{"n_layer": 14, "n_kv_head": 2, "head_dim": 64, "rope_base": 10000.0, "init": "trunc", "schedule": "wsd", "seq_len": 1024, "doc_mask": false}
MLP neurons of a small language model. Each row is named by its layer, matrix (gate and up: input weights; down: output weights) and neuron, and shows model dimensions 0-223. Each number is 128 + 32 x the weight over its row's rms, rounded and kept within 0 to 255. Numbers have three digits each. A neuron's up and down rows have the sign that makes its largest values positive.
After each neuron's rows, "raises" lists the tokens whose logits its output raises most directly, leaving later layers aside.

L2.gate192:144137189131097126188112135159115199145130154136097142136195166106113105158139181188161127182103138125145088118179099144124108073181172135061100091099127150100134140132140130109122104073126148099129139107174054118118144061122173149130219145107103155115090093144112142138154050082111150081138118108161159115098108159146185130102166108086161102109151143104147096149154074157139134098160105140152100111117140145133188209120136076100162145152136154125117139108143113097070094131093134117122049145050183119096098128163080166134087112076140119116099122199093156106158135129114105126144081157140150110143148173077163125140127152144170079136137199144112142136140109118111169221127
L2.up192:143179093191229140082145081188077123151091184147135161134119149147118177195149117091100077144116056112077177183109195135127178160123154139132169119047106164137128145137173139110146106124055152146135131169130138176096134191144148083098134118125104108115131072098149119116128078123120148096131150125119086124081100135135136165121159122045171101113157110114158089121133135163113148115181089120158063104122130174083123098157201134104088129163129088190157096099143137141144134078131121151143111114097112162123114135137134147120114133136175099116081142122112091109048138085115172124148056144140094132208105098109084129163084104108133130110102123091102134077124129110093132089168
L2.down192:096092118128099098178130159122096174105160155134054155095162110161147106132099141143228167064109155088154134166083101160160124114163126141126153132132108132140165125124146168070143144075158093144155113083192120187127105089198064168114126154053186106130013135152150166124147100139092142143143141147130163183107141170090117137128132178064101123175135139148160138105137094099152113086137137158194107149145142134174159121167157163132100202125152165112124093132140123139139098081133148139141029128102066079115126121133158082124163113119084162089140100114096137160153131146167162122190077162121135146147155127124150136170143080157127161110111115107162112110099112164146160148176
raises: "rop", "rov", "lan", "top", "ress"

L9.gate175:175180124108155115128181141102049134060079097147060090107108094124105134115101153064116164122144118188107134150146160120109128157100142188187152137110100148130142166116137108167163187146162143116136134073119126137108094138160149068130144132109062104152090099082120102164148131117168151109086102157159121087090123162141092157098156121132146067117149147100145126100101131151142182132123153064125130110168150118201164171174167165125162156123177113136097114115136155176135120108112138059125101123111108129125153134111115171036059147096091113089182064107079149155075174180124092108156181121168071165158145147182099125124107115133126092128131131105125142182087137090154064094067
L9.up175:129116109154106175125122107110162187155134091127113127144141090155219108091158066156131116105150112152186127108224142185153139140111184104142140134109090136139155135142131100146155148131148153154184120163155083127096101085178134108061118143115134196182104160110140159105156102132133100115135142132124125127127140095186110162102136112085144111133137136122095120150156104145151166172098160182062133148121136059116115080153084100131175201172108108147215115091136177065157125106168133111140065118119106170100125130127171096089091129141115061081093136159042121138162124161148074122139120069121110174105140062113115088124054145140174128124114028147110139129135123108124139125166
L9.down175:054166128082130129107111091119155172131135102107069110099154105118097096142188145144155093149159118107157105136128126148153128176111128118129144115105083152120151140159174096134188220183191146135101115160155127082135090114062144133071086161103111141170110082069130114156142128102156099130167102135086130118135138144125176167190119172122111142167074110144151106162148164126108090110178153160109102098113129147091120125164133137089115133117135116158128183109095135110154132146112117114089148173149100176143103094117101188100120128118078122115095146147104132175112142126153093096244077143077117148148147096134140104161146154104197118160115102155102009155094054129128231107111
raises: "ai", "ais", "alt", "ashi", "aw"

L10.gate270:129100150122132104134113065100138110167132064105104153095176186142142070112088118123137134083136104121111080152142049125179154167109125165079109052095066141143169159161066047135109213076132200137137154105111106122127121144163123092097165152116160145150096114179101126112077123117175107076152147128130134122196180161122116107129142095093088057119127115137085106167150118126145130122132099179142077140106145111100173156092077048144161100119144108112162123110178132096127130069118138061130181157112148170112163122101153151105114125072133104168132148154124120114149141152153122152180171105141162132173178097065142190110126130131134136169143091189111144100080134074128135083123
L10.up270:142119154070101106138137150130134143088106151130092120192103135147141133099133127160157134096171147067118110112077109123085103084106183101117124150113103117031113059095102096123100106143136106142103099158079149119134113168113086120131167096089145163126186150100112157214053112096073207090126120105124126106121126080080078090174097177078132190139160136106138095136127133124106077123087127127143092128140121080076121101145131104103108130104157094111204129165175103167173088141132155052083108152116083138113133087161146112190184173118131167163097090155174128109143125182178150130114110100137174156134148148134082132177149112127150149161135119115133150154078156166149167088046
L10.down270:150164139097110138206125103168121132118186101132141164188077137129125136130067124167163167132145138166152168182147123172133177117111121081094194188073165138128116162073162122116105193124163200128162133142139143116086188181104135139138136140111122127143119084160096116171132129124059164084130087153132104104148092167096172098162117193138111165083134088136098143101089112058165185188116146143107100176139223103120111127126059181137174116129119136181135139128129084139156071089120113110178102192158167111064170156130142136137118101136126168114114111141063125150153122134155115151117097111168077109100149136110056160122074110110132083121127154123153153131117116118075091128143
raises: "rd", "ft", "rest", "wn", "uf"

L2.gate314:118144094132082131121110088130121139097107093148139141162068124119211143107155140106101105169186084165071140171054200128098194118101101117115127112102165147076104033153104111120178118167170143083112158203130121088161152167123099117131132101152121118111150129126198145172141131092144089132124089103127147105110159133126096115123099139190126120113129103154108096147062137149122119158075153091188079101095148137145162165128151091101135086116176127138112137170127105153105178098149124178139145149131121117088149146127106155145118110210185100125153053173106155185136130231070181137171129111190103136138138112130120098104146079117144156120120181090113159170104188135125147102114
L2.up314:116147104092136087157100127105132117127127084104136183083103047099130168072112104082115160164156118144085145078097186137172160134070109102169122121120184135124117091078147150053179094148138145166077149157091103159154133063122067106125155069186130077139144110116148150105077166171111049136111128103121097120092122107135103131141103143143123101113122109119122154183133149159147116123118143091118122144127175151094169099110129141083136104086176187144165116147171126162109105158114169135100156126180187061097179139115094148159134130155158112113173111191151090175138147172085159155139191118164183100129080152165110124099153157131150217134142107127050130131111181137158145073145
L2.down314:158139055105142107160195119166061132147148162065152173121079208120162127149113105116073160158125085095153159079148135153145136106136092121140129171100124132091121111128182115115158128168110103111113091122104149087195159122176139187142131170148121129081151104139138105169110129118092128129133151218128123114068099133083147163048114096137118118079136126136139084128139121193167102067123170155164139093122129135099170062122118107099092071108115155124109141098153116148066106129132155100143154158116176190057137103097120172085147123130141130148140086158100125151090127115144133113197126134100133048167142144104138108115177123080110165160140182155173141081192148076164147061131
raises: "craft", "stone", "spe", "s", "rea"

L4.gate65:143139082174121169146135159095109142117132067140156165103108130079102151109084108142188069184096073149123144123133124120159102148129098179140075136104172137165161122081168046098168141176141079080134135158127122153141095107155129124092072140128096148146091152092107117130153185124145123169123114136169150126127175099180066153118157099099141172096166104151106135110117145165145098158125142128134125147092130091141131168144157167162124085097111131110139099121157188183131154098094155164202131097085143095084155180116129124102052057072112116154104113177100174205180157107105047122154122098146098090173138111127124133119122170148097117189165201123109168111078131111157085099177
L4.up65:072140163103092147067144145112152130153175156055148132118073099137105117152107153068108148175096121143137109091117096133095073119126167127130108118177115166107118174161120088103208129112151132164145151178082107129200100129210108120116125121142093154093109121171186105117142155153057134139122113099097131120130164175148036128153147148102108165099155102132084103100141179140108080153115185111092126116059104182126139127118143115089137104138143089076114097136150163159114122126136090196151111126120190076124079160124114114111119104076128109102044130184131187119102133164103103102177142096114153111118077150087107150139166048100056161146144181145126145154142118079150128166157
L4.down65:157112134118152123113100080103124136137167122140126191084123173139147098158119072131139150149130091122145079136075167122128034166075131123132058103156173183136173141127188102150130101124160124127141100100197095123165130112140089098100025129092079071176073165131141089109115117159166071103114158148148137112170094058128093129153185138177160112119097098113174061124137107110118124109145116143129141194114146047150134110155176161099071149146144172084126117113134150087114117137125127149116123171094123117119097133092142119108071151103131127139135146161151111169082117160188144172080060111113145146158131125069112109146127188166051155147124108070122139136085175092152124139169
raises: "ordin", "cut", "enti", "tor", "icial"

L8.gate16:116136089081145169130106139117059072082117171140100130147132067108097147131109182072107100105123106127145144132121130126134113106162073187133090053097182163113151106167151123123102100148122082071146116160119124089184039196184160131164167090152166184103093132127141119086172065142156136112141067148076109068130152109151140124138120117132172127118144092156131057159069127123096134122109125180102133094107148142093091146146114194142121100153133134150180115155165079138160140116143136151154181124165113135132146101109096091065127169140130148108138102159102225101170163142131140104157132183133127142139128083133126151115149178141142162229123135089148165129105205146169149146149
L8.up16:084169155124145066153133122167084118143224136115083117098105078124120125115104163157115087160180154184134123134123120172111094185104102154139090120134127146176093095142174082152169182117153123103172145183169125155133162110142097140148181132132111118114080153131110124102145128183088142104126062095126075105193184119177113177080123199159109161150149143045133116100144090135124113124143162138166112135064144072152115104143206080095143167158149185063136127097166119125124139167150101150160123168152160075099157162091098134067085133101120155205139137119101161124115092135105107104141086206133132139078143146098143130099187126134161102097099141120128117117111161081143171123099
L8.down16:077166097166158117104156171090056076125208169105075097121169067165148126093149129177122105139114179185161085148098141118133128159150143150150058130134162140130102134180110086137125118151107113119174110135136082177106112088153077137079111165125145151108111133136144101098112113155172108148124083138101148096139153034183091152176116172086133118156075152121150121132156149130114047162114159146202121144113081166139109120136124131139121125105104087122117116154125080096182123110132122147146149125157153116144124136103128146139116065112081141131140144061134113089111157148142206132190061175146080125162178144077118133120107161152089100189088153123141026130083109138174171108115
raises: "al", "ally", "ized", "ization", "isation"

L6.gate67:086118103149112091139150178116117103064114142082115102152087097105091114184140132086139127070121131149128121120135107098090134142183167165145094135074117168113170102123132148117118137172173183187073123140136163169098076162124190135128160116135142150118189103143166135185152127081204136165150093106146105110103122064115146178179120103142136160116109125087174099085128126185086102094084162093111121082132155133161141196095153148126112094081085128112134167079145143173036158127213132186133115114088082080106149148127175112165134180160202105108140135159101108109155119184121105091148145158182140124140105114117089123147163138107113148201165136113145155075167174149159104128137
L6.up67:148100080085090150142131086125107116103140098110143161127153032138060134132150184112158147167114113164131136173118133131172164091095096089117143100093119129132147142121079140156128039121134122123138068092084127112166088130120149123223141128147138188118059113165085110161165154161073171121138122088125129080148133110077122100139067164151100125105129139161095133070079144136187146120109164135103062106154119130142152159097100135132106175119138127228159099139156113170168196107145146114135152114099104129144187138146158157160145129085149146114063082048093153131102137134141135080153068081098075094153087078096119134130145107084144162163113155118118145138159107167105155140064
L6.down67:093141136109075073146116173127172131152095153088131162165129087142096147135154052090092174110102154163120156116128161115099142076185126135139126100125152098126088168175121132136117148109127127135082095109149111064139126091198157185076186069137082096142073116124105085138111117153164170143142095139145115093170181121136065137122083089089092153191140134125098104108115132125120137123176087161130120097085111153062129193135117171101122128074084066138122113109149123153115098135124050094110145113077084158126151127143199124108133144163153106153130090132171143098142184175181164054106120108103168112092127155165125153177151102083183120128176121153161125143104126063081187076140
raises: "ment", "men", "hold", "min", "erg"

L8.gate179:101221136146140114111145175018142128115118108162141126100118090079157138147138103196146168134148074115022101162163181144140078091192145088149112152107143100134160129133160115145138176125118136159183115138167123151120081145107150102144160115078120083172103098083100151081160168104132141092022115086174102148131208092121133133093121093083080126128116055129093111150078154108145171149108114125055096158108162119119130133131144147136100138192116140139124122112111142087087141171102160147139084087136118108127137123094102161080171142163192129097132131112127145100058174126106140158109141070138157163120148110103103112131115188110090077132173141086116122129135160114140152134138
L8.up179:119121166135137100076099161107138081161097201093094191152196100135114192094166095128109148140124170131109154066159170073118131075191145097159169137143115124113191125105155147114139094155102081147112056189140173103124149184104182123180113120117168147145133118096142078173124140125116173121138091155144073133135124068090095145163118069137138101106094106093126138098084175125131161172124128085120119150092086067051137033148119173117094141105113148108095072141115136105138092103114161193106156154118084162130164104111169154132110092121170102102083149110163135154107134133108184096116167135170147184103115142083121116092116143187162157116156105099144090110103149085128119103172
L8.down179:138088136086145128228119157190110148127054137095063192146076236152160117106115169131141100140165097134189110122093150121117141142144113121115111134102129152131131106149130189138129136139085079123124154090107187074111103198091081153124097086105107141073148112160102190142122129114090136101197104179105136100168107099101146109128100149171146111076135133134130160139199066142145131067115125171172148112148144160147163118163114115103123105160115127121160141131157077153132120105098108162131147140118133163081129113202200104157106165097088115123152063139049175100163166130102086090120094078151102136097132139146130115095112105148174121109036122112149115151125114148107113098107
raises: "rie", "ris", "ries", "rey", "ra"

L10.gate44:147132106132134106130106132115105152102156178110053146136188136095091159112090154117203187163117082085124163159124162121110121170132109108119124069155213170149170145064100111119106115171126106110173115178148147100135124094148169192067156107095133115115107157132109099119162152153110136177127157163128139197108141167170191131127173165105153156073179105077152114164117111166119117128105150169116183112228112148155157208172125169120123047106129113114113153126103112166126143124171138154117149172157094129102139179155115103105174112071126130165088172088092122091161105121168103166153108189129069149105136149155094118110094184148081134183140146139142188135136150123101116145129
L10.up44:098127169096057162101114109093164099099161122107130169150157124153058156193110117073125147114109090142148164093126142154121137115115106115093093083100126133191172152129070104115168122139178182142140149127179101070105131153123104140091148088123070128128135120132113084187099089137114167100136091167145124151121122135128158102157115082168117164137109078129121120164111157133173152163072108170120148155222156098161072136159155121099124103176125121225131116096106159134173074156183140094113114130158105180156144181122135081133116146094130108165141140117088111197140052144199083171138135082094064108096116095181130119101183096118092149134145141170165183111098141121089098104163
L10.down44:152133075149122148116133116128160136124168157111131086129099141115142136150139111106180121074129092171146140134079045062108141149086108116117126099130180156145094125115080094163141099096117183092107109145116102108135115157181113130144159089102110094163182077133127131059128135119108151134167148144186121148136127084158110140126151100131133106064048155099143085135184117114190124108158182098126128198168167142133137141111141136152149073112146182161171152153139101134079150141097056108113123120095100124165139148159141132128136161151118090110149108148058054096103142115138081138181164073089199086101142065159173042146058105147094144101067176205106098113102090125131146125127
raises: "ctor", "den", "ge", "c", "g"